Weights of a small transformer language model: rotary positions.
MLP neurons of a small language model. Each row is named by its layer, matrix (up: input weights) and neuron, and shows model dimensions 240-431. Each number is 500 + 40 x the weight over its row's rms, rounded and kept within 0 to 999. Numbers have three digits each.
After each neuron's rows, "fires on" lists the tokens most often at its 100 highest values on Wikipedia text that the model never trained on.

L3.up135:514518502512505485591466521555553549574485480452503507481512510528444508529507451445444465467468462493494510477465526480534486520505508525557484493473419551501506411470520490434556488473556548455470531533482461534508485529541499563465496488519521563394550503558506495487540491533542487382390440509517485544501525543466474489463493429548520462542507532509489514485455490490462531557565502549461484494511539528502443569518561490474468508505473494539540501468454481523484485464577478579470490519488438492437469462492493473486499598510546492499498445475572490514494524498483535488
fires on: "c", "un", "-", "hen", "H", "est"

L3.up514:508533490457488473507557483523452537491470547456539510518555423493480546498537456512490459491391484483491470490505432444519525482473525454470483556454537460492505497437482527464428459494471521499500456506387538559572508496482524519462484486501492555501554527452636595495492472469483468457564557438478478494517513440516499428470517530491505462512557492528495534546505446498458517540478569402456496517527550467468511535544529528517512536534461459507412473497497486475529495476474471562468530509507581420488496550557461532509517540464479473544563510444548522514558504498514493515
fires on: "\""

L3.up343:550485489521436502472484527445489510494430474517519433437556483545479541467485575476541494486460504504493536486467457484533450435524501506523495447471529539455494466456529522534536490563501534505489432527487521557484489515411490498493566530466489515468549466451549517544543495531444473417464511515546540482455467463457594516445388498482448527558497434515578468508524583562492532475548473533491474490495473538450536503517469467515546534492474526470485486525484453473443457512491496595465498485553506453521443486522482498499545497473460579539536538404437498455512489422617498465
fires on: " with", "ing", "ember", "s", " join", " Conference"

L3.up1225:487506460537521558488521551511427506507512559487406441484490565521570522447475516517400457545531502433490499494498430479481576470420489469495490517516520549493495463470493468462511516492535569457504530526530566460528537566460533548501463535485563486479510545439462503443526498553489520493523500515489488461480487582449523471488510465526450484529465533465474517525531484506473489507455535530493524434539439485572401502587529506451514590476471533527568501529507402580528512484475489468522464504496514443518499499551494559516495506474500590486485419495545549479510555480458407444
fires on: " we", " or", "e", "–", "re", "h"

L3.up940:557506450481542478528566567482545417521484526512467468562521515446479599509488563543433451465511488544508442501418467464547530516508428537550558489520484494486440460560509507485459520511587456497515478546501522498448496513515486443534480519510521478484526561444568479498601505551500511448432443513536496471475501537472432494453495479471473445569527489558546510518581472579493494505470444471534487489418502469504528567508498503540554462547467527478434482414565549461497562583412419512543542511537511496526463446529479526507500429446514496490495556458451454595525475504424472517
fires on: "ag", "ir", "at", "ast", "ig"

L3.up193:590478543436512447543525533489463524530460459485519460456477478487524571544472550523401549498504540448477479527497462379419569496490403558557532550519586409498511447543504470430507468514417482477484569521523518507458463525519407433465510455454529492466454495480494525495474438518448490500442472494537520518453445546467463498540512447510543524481541497535496492509574482456473511501489477496492537591551512516445533487399544480459501445456528520484505564423493508522616435459515538523507520483490423489508622579448540480515479515514491519389501526468513518533526515499498478437
fires on: "i", "le", "ed", "e", "a", "4"

L3.up1255:550511545520512531533528512432554489607496536475563502563553482488559520522498501512504558499481485506476540474494580526392560495516440521470488479496501441488505447540484515515437500480585467384480534512536548502483537502556565548484537529540496508507522496479493495528495463506489473541491530503457514469447511493434549566483496459589489427407477554497534483570436569510555513514455460487524544441617532537500421533448557471519457533461566421460518540558504485441526437481445466523458504542445499464560503460539514533491516508498512440533522514476510491485473460496473507494
fires on: "c", "p", "t", "able", "ff"

L3.up292:421524479479487462474466559500547553513484447482527505488495440592480502515535507491510458541480504456489537427485535541540483519493534431499527458540406547530434495460477458524488492546499461527546446455550557426490480481539385431497436455503510477440498506456491553551421460496455518415449511530462455499464528459430492508486526402598506499479507467505469485490507522519457584467505492547483453468544511511481489490501574500496535488445500486472521432484513451452504547475482476528415519558539540511536545529455492513474560502532514590491502491542502503526512519541440503458
fires on: "b", "g", "ut", "r", "ri", "ph"

L3.up137:493514595456568474582534529574496546473560514496428448488407473526597532539430509496529530500402502512464463525458498518565426436529480536530457481518479410489502510491448540504518502544513489516558459527501548510512566497538434531492462567483422499527483497511459496446459506571456513482522505522508439519436499510433540503555436459468508563551486528478493466563481600481465527509475503548492550588546501525546520554445471500543471453456468538482521484491544490444505425474514496502431483513490516546528443529500476485524460539510507482492479544509532489496530518520470504578
fires on: "he", "an", "und", "che", "id", "ent"